Part of a small language model's weights.
Size: 7 heads of 32 (1 for keys and values), MLP 448 SwiGLU, 3.79M parameters.
MLP neurons of a small language model. Each row is named by its layer, matrix (gate and up: input weights) and neuron, and shows model dimensions 32-159. Each number is 128 + 24 x the weight over its row's rms, rounded and kept within 0 to 255. A neuron's up and down rows have the sign that makes its largest values positive.
After each neuron's rows, "fires after" lists the tokens most often just before its 100 highest values on Wikipedia text that the model never trained on.

L5.gate396 [139 143 124 156 116 130 168 132 138 138 110 104 156 142 140 157 169 157 155 131 112 112 104 138 130 128 111 134  70 122 165 103  79 141 149 148 130 118 139 141 114 158 124 112 133 152 143 108 152 115 136 110 172 151 140  90 116 136 107 149 130  97 164 164 106 140 135 148 141 113 176 105 109 158  73 113 145 114 147  92 109 122 110 147 119 124 147 118 171 118 128 167 159 155 125 156  92 169 115 125  95 153  92  95 104 107  98 156 124 116  89 118 174  54 115 167 116 102 122 116 114 176 123  98 146 116  98 113]
L5.up396 [ 86 120 102 121 119 116 175  87 143 110 134 120 152 125 158 137 138 135 152 129 167 133 105 113 112 111  87 149 132 168 138  75 124 136  99 105  96 116 136 123 140  74 117 121 150 109 154 129 117 136 130 165 118 149 169 144 129 128 104  92  70 157 158 140 130 115 162 151 140 146 117 104 127  93 132 155 150 106 103  79  87 100 145  84 108 133 141  76 133 132 130  84 172 137 122 123 156 142 155 130 111 112 155 119 152 114 108 102 179  83 128 114  82 143  78 129 168  83 129 178 150 140 142 126  95 130 135 141]
fires after: "1", " B", " y", ",", " St", "b"

L5.gate145 [ 97 122 121 150 117 133 100  96 122 151 111 122 134 131 175 125 147 124 113 101 120 130 148 103  93  90  90 140  94 136 135 128 184 140 146 119 114 131 123 129 146 131 176 110 148 165  98 173 132 159 112 145 130 132 144 127 150 112 123 147 139 152 100 170 114 119 101 153 176 140 143 125 122 144 160  80 137  98 144 161 157 122 128 135 122 134 124 127 142 150 106 147 141 130 128 101 107 106  99  80 174 137 123 128 138 102  98 109 126 114  81 139 125 140 109 104  82 127  94 122 106 149 141 130 153 178 140 141]
L5.up145 [160 148 115 128 128 150 116 138 118 101  83  94 158  85 138 147 126 141 134 152 137 147 168 105  63 112 143 127 128 135 147 148 133 121 118 128 141 149 134 110 111 184 127 132 106 114  97 122 155 141  95 101 144  93 118 137 153 143 113 116 119 132  86 140  97  79 138 129 103 124 139  91 141 104 141 162 125  83 148  75 173  76 147 170 105 128 175 136 140 170 159 128 115 128 116 110 120 135 121 152 122 117 133 140 111 112  71 147 110 112 136 141 148 135 124 112 131 181 125 143 118 117 154 130 152 120  92 169]
fires after: " B", " ", "y", " R", " b", " S"

L5.gate432 [133 132 173 128 103  87 132 119 158 160 173  97 156 102 149 103 115 153 187 143 123 158 139 140  92 130  99 106 105 110 137 109 183 157 161 100 127 142 131 139 124 135 114 140 109 163  92  76 104 164 126  98  86  96 123 154 107 127 149 153  87 142 142 152 109 123 104 127 157 126 122 171 122 182 138 160 154 147 103 131 111 148  87 145 131 115 119 147 125 132 136 154 149 122 125 114 135 116 135  94 121 166  99 158 129 129 109 134 126 118 113 133 148 135 139 126 172  98 148 106 121 117 135  81 173 161  89 113]
L5.up432 [139 149 149  83 132 103 112 130 110 162 149  87 119 106 118 102 127 179 115 114 150 129 169 147 111  98 137 119 136 110 117 100 135 189 146 191 135 123 101 148 106 150 143 121 110 145 121 140 140 133 128 122 154 147 142 122 126 114 112 143 105 124 133 127 114 105 119 170 134 113  93 162 116 154 144 131 180 129 142  87 108  96 125 108 118 124 109  96 117 171 155 134 123 168 140 145 179 118 115 108 140  97  93 123 110 108 133 121 143  92  96 148 116 126 138 149 145 131  77  96 145  88  95 138 121 140 143 152]
fires after: " U", " R", " A", " E", "A", "I"

L5.gate301 [149  78 127 157 184 138 113 130 125 138 111 146 113 147  89 130 132 138 168 131 141 167 156 129 114 105 127 149 141 145 146 154 136 124 152 161 132 160 154 105 123 103 116 118 157 136 123 133 102 162 173 122 126  89 148 122 156 127  87 122 144 102 140 146 136 162 126 164 112 100 162 125 122 138 126 128 108 121 137 103 146 112 132 131 103 111 132 138 128 157 141 113 159 132 152 112 139 137 143 113 168 167  70 159 118 118  91 162 148 131  94 101 144 149 121 113 152 149 125 121 126 156 180  81 139 140  73 122]
L5.up301 [132 120 132 101 136 104 131 155 186 131 121 172  81 141 174 137 173 163 131 133 135  96 116 110 135 123 148 131 103 102 122 165  61 136 128 116 123 178 136  87 121 182 159  98 114 108  83 128 150 105 124 138 158 129 102 135 145 128 109 166 155 139 142 107 151 123 107 150 127 150 175 117 110 142 200  92 100 122 160 155 137  89 169 165 146 118 119 159 126 105 115 140 157 110  96 124 147 119 113 141 133 164 110 162 147 135  64 142 123 104 132 112 165 118 123 119 123 103  87 131 129 153 124 146 178 135 124 157]
fires after: " p", " c", " C", "all", "C"

L5.gate105 [132 105 113 135 104 132 136 140 120 122 113 108 132 168 109 128 109 123 117 142 143 122 164 116 116 111 107 111 136 137 121 141 152 111 123 136 139 172 100  86  99 121 201 144 120 104 135 143 110 117 166 148 151 130 125  84 157 136 123 135 119 125 132 146 152 102 117 181 110 105 121 135  53 160 113 117 137 134 129 143 130 164 140 155 120 114 138 123 139 133 115 134 154 116 125 129  69 176 125 116 101 168 113 160 144 127 112  66 167 107  71 100 152 117 138 112 149  97 119 160 155 129 181 108 153 137 124 113]
L5.up105 [181  97 118 156 135 138 119 111  92 119 154 161  89 126 150 117 124 137 121 113 184 132 134 118 114 126 113 105 101 120 116  82 131 118 148 125  87 105 156 158 136 130 141 102 145 137 164  95 166 110 150 120 144 161 135 139 121  97 181 136 100 142 135 133  75 105 125 126  98 154 136 128 145 121 164 113 126 152 105  95 101 160 116 121 113 147 144 133 143 118 174 158 131 110 129 140 140 100 108 132 124  86 140 127 149 138 128 152 134 139 213 117 123 147 102  90 124 160 134 103 143 145 134 119  83 102 122 131]
fires after: "b", " B", " b", " St", "re", "ra"

L5.gate343 [124  67 115 185 138 131 120  96 130 139 140 135 139 150 173 131  86 164 118 138 120 137 134 142  93 112  96 138  88 132 114 135 156 124  95 129 142  66  97 115 113 149 198 157 138 117 110 166  94 110 178 169 159 137 145 162 126 118  94 109 148 135  96 135 143  83 114 138 143 133 133  93 136 122 130 136 125  99 159 121 127 106 139 137  85 134 161 104 125 114 108 116 149 134 120 132 116 103 152 102 141 147 122 163 131 133  81 103 107 154  86 134 145 108  97 121 137 100 132 189 108 140 132  94 130 147 150 111]
L5.up343 [120 124 147 135 191 104 102 106 133 145 157 131 123 122 134  75  93 116 137 124 168 114 135 121 163 171  87 107 109 120 137 144 126 143 134 124 146 135 154 146  94 149 147  70 154  99 113 144 146  93 103 164 103 149 134 118 155 143 124 176 145 106 139 116 130 156 150 129 100 127 147  90 155 118 108 171 103 143 173 176 123 146 140 125 151 163 138  85 136 103 140 152 127 145 127 146 130 158 135 117 167  64 124 108 126 123 106 186 140 164 126 127 145 159 126 178 137 123 129 127 121 145 152 122 140 139 110 102]
fires after: "1", " h", "2", " b", " B", "B"

L5.gate214 [113 117 133 129 140 136 125 142 130 150 148  99  80 134 142 112 117 144 142 140 128 170 129 157 100  77  99 143 152 110 115 170 137 130 121 121 121 130 151 111  99 116 130 143  88 146 142 103 130 140 140  98 146  89 119 138 124 123 115  75 139 139 116 143 122 111 109 117 137  84 175 164 126 161 117 128 139 136 139 152 130 136 103 124  93  89 119 127 160 151 159  96 140 178  73 132 120  98 141 125 155 122 101 112 148  89 112 128 146 143  98 108 125 129  87 127 110 149 122 110 140 190 136 107 171 119  85 119]
L5.up214 [113 113 151 134  91 115 137  99 171 173 141 112 102  75 122 124  90 143 114 121 144 111 134 145 120 131 120 132 163 157 117 144  80  92 121 116 153 115 101 144 123 128 133 145 160 143 132 109  75  95 137  79 148 100 174 115 144 110  93 123 127 126 115 164 133 142 124  92  97  83 150  98 124 162 109 142 148 113 144 113 122 141 171 120 114 131  74 154 135 104 165 112 130 103 140 131 154 132 167 117 129 137  65 133 146  86 111 162 109  94 150 120 146 122 149 130 149 133 140 135 124 121 135  99 128 128  97 158]
fires after: " J", "ud", "A", " C", "J", " U"

L5.gate43 [119 138 114 109 115 138 120 153 166 145 116 108 131 139 165 118 135 145 114 154 116 112 194 109 134 131 131 113 140 103 148 163 123 131 147 136 157  98 157 118 131 134 125 159 144  89  85 114 130 103 162  99  70 128 155 165 121 142 119  74 107 158 117 109 145 128 116 108 151  96 141 146 142 138 151 132 164 134 143 118 148 142 171  91 129  86 118 118 133 129 103 109 156 131  95 114 154 139 125 140 117 121 130 139  88 109 155 119 120 102 112  96 145  73 105 168 102  76 138 147 145  99 142  92 112 118 124 135]
L5.up43 [137 102  75 157 136 109 155  96 132 154  79 150 103 135 113 125 104 154 145 104 157 139 129 131  70 123 110 126 130 113 113 147 107 144 105 119 125 117 166 122 152 154 114 177  81 120  76 163 102 123 123 103 176  96  58 145  99 140 136 139 155 127 115 144 129 100 123  92 190 139 121 107 145 114 153 128  89  88 135 140 151 116 127 102 138 131 132 115  88 118 112 103 133 108 150 162 150  84 137 124  99 172 135 127 166 127 118 138 132  99 139 128 139 108 119 134 114 148 131 139  99 126 111 118 111 131  98 114]
fires after: " V", " R", " J", " v", " H", "J"

L5.gate429 [142 139 130 129 131 142  96 125 150 112 110 113 162 143  86 144 132 124 125 120 110 157 173 114 139 101 108 116 143 106 138 193 160 151 173 134 104 126 150 123 149 124 136 131  86 125  94 112 127 177 180 112  58  87 142 105 118 118 123  86 138 165 148 129 136 107 141 108 150 157 120 111 112 134 144 112 117  91 129 127 126 138 102  91 109 117 149 111 130 146  97 109 153 167 152 128 118 189 154 131  98 125  53 130 125 148 148 135 132 144 158 104 111 139 126  83 136 132 126 162 108 133 126 149 136 121 133  97]
L5.up429 [ 98  95 147  82 123 105 161 142 128 129 115 145 144 128 116 142 110 127 135 133 138 101 100  97 144 149 107 136 122 133  90 130 134  80 147 128 123  96 133 155 136 149 176 108 142 149 175 126 104 143 156 158 149 142 157  97 128 122 139 136 137 141 139  96 143 137  97 141 118 101 133 134 114 122  94 143 155 112 123 152 115 111 131 188 159 159  94 116 156 142 114 130 168 102 123 147 123 149  96 133 123 142 122 130 188 129 119 175  96 138 164  86 123 134 150 112 126 145  92 133 129 134 108  93 124 150 124 154]
fires after: " c", " C", " p", " pro", " t"

L5.gate298 [103 128 159 157  90 133 139 106 145 108 136 121 131 100 100 108 150 128 115 150 162 132 102 120  94 144 167 115  86 121 166 120 123 145 135 117 129 125 140 133 109 168 111 173 101 108  95 128 122 123 125  95 103 132 144 128  88 160 130  75 156  86 127 159 136 135 146 153  75 106 108 139 148 123 101 154 134  99 106 121 132 115 113 179 133 111 126 109 117 114 116 125 128 145  98 126 102 112 125 129 125 157 143 166  98  98 149 132 128 125 136 109 123  76  56 119 100 129 121 113 131 115 137 125 107 140 101 135]
L5.up298 [147 105 132 170 144 161 123 164 128 130 132 135 163 110 131 138 126 141 143 140 120 149 156 113 128 139 139 136  98 109 156 129 127 158 104 156 159 147 140  58 147 121 118 151  68 155 129 143  97 112  88  94 162 106 158 111 109 140 134  91 135 143 140 106 168 138 159 136 134 110 142 125 115  83  80 125 139  93 142 122  96 142 117 114  92 145 135 140 116 144  91 123 166 153  91 117 109 160  99  87 162 113 150 129 103 151 151  80  94 123  99 156 116 121 152 129 122  93 138 173 157 169 134 166 135  90 148 150]
fires after: " ", "l", "r", " Y", " Pr"

L5.gate289 [132 105 165 129 161 148 153 120 107 126 109 168 112 144 157 168 125 151 122 160 104 173 124  84 122 124 113 128 151  96  96 132 123 167 149  87 170 105 145 134  72 116 200 149 125 141 101 138 117 148 171 118 115 159 170  71 201 103 120 154 131 152 103 152 124 128 110 120 160 140 129 131 147 156 151 111  95  74 144 136  99 134 101 163 118 128 122 129 127 155 136 150 147 124  89 121 112  99 108 108 151 130 114 167 109  92 183  89 124 127 144 107 139 137 131 118 156 144 135 103 118 124 117 129 153 131 124 135]
L5.up289 [154  85 144 147 147 115 134  71 136 140 125 141 121  99 155 113  98  90 143 121 104 119 112 118 117 136  88 108  65 139 149 124 177 139 144  70 171 104 146  89 127 147 192 107 101 139 159 122 122 150 174 102 141 118 147 129 140 150 135 139 146 124 140 141 133 121 107 125 148 127 133 148 107 130 119 175 103 113 114  98  71 131 138 145 140 107 107 137 100 188 133 135 149 141 105 128 117  86 164 125 156 168 138 149 136 144 122 115 123 138 122 117 151  99  92  91 125 121 145 121  96 124  66 156 159 161 150 111]
fires after: " F", " s", " b", " K", " S"

L5.gate160 [149 119 154 139 101 122 118 130 145 161 108  86 130 140 109 173 152 108 135 120 143 125 140 149 158 158 155  85 116 145 125 125  90 142  98 146 135 163 121 124 154 125 153 152 112 120 140 123 104 169 153 127 123 149 110 107 138 151 145 125 104 102 169 140  69 120 109 152 122 136 110 118 117 144 148 110 127 140 107 143  91 147 155 149 137 147 122 111 153 140 125 144 155 118  97 161 118 131 148 124  95 167 107 177  87 113 146 122 109 155 105  83 132 121 108  84 129 169 132 105 112  97 122 136 116 150 105 129]
L5.up160 [125 118  98 174 113 148 155 143 108 126 141 135 130 134 100 116 102 136 102 112 134 133  91 134 120  98 124 103 182 145 178  76 149 145 106 205 120 153 105  92 126 141 156 145 168 128 183 158 113 126 112 132 120 160 152 117  99 141 144 105 127 152 152  89 151 100 145 133 111 108  91  75 110 117  96 128 128 154 102 129 117 130 117 179 143 116 136 130 103 123  98 193 113 141  90 124  78 123 141 148 144 149 145 146 136 147 106  89  78  90 114 112 113 122 149 126 123 113 100 166  95 114 134 130 166 141 127 160]
fires after: " le", " m", " ", "l", "ro", "u"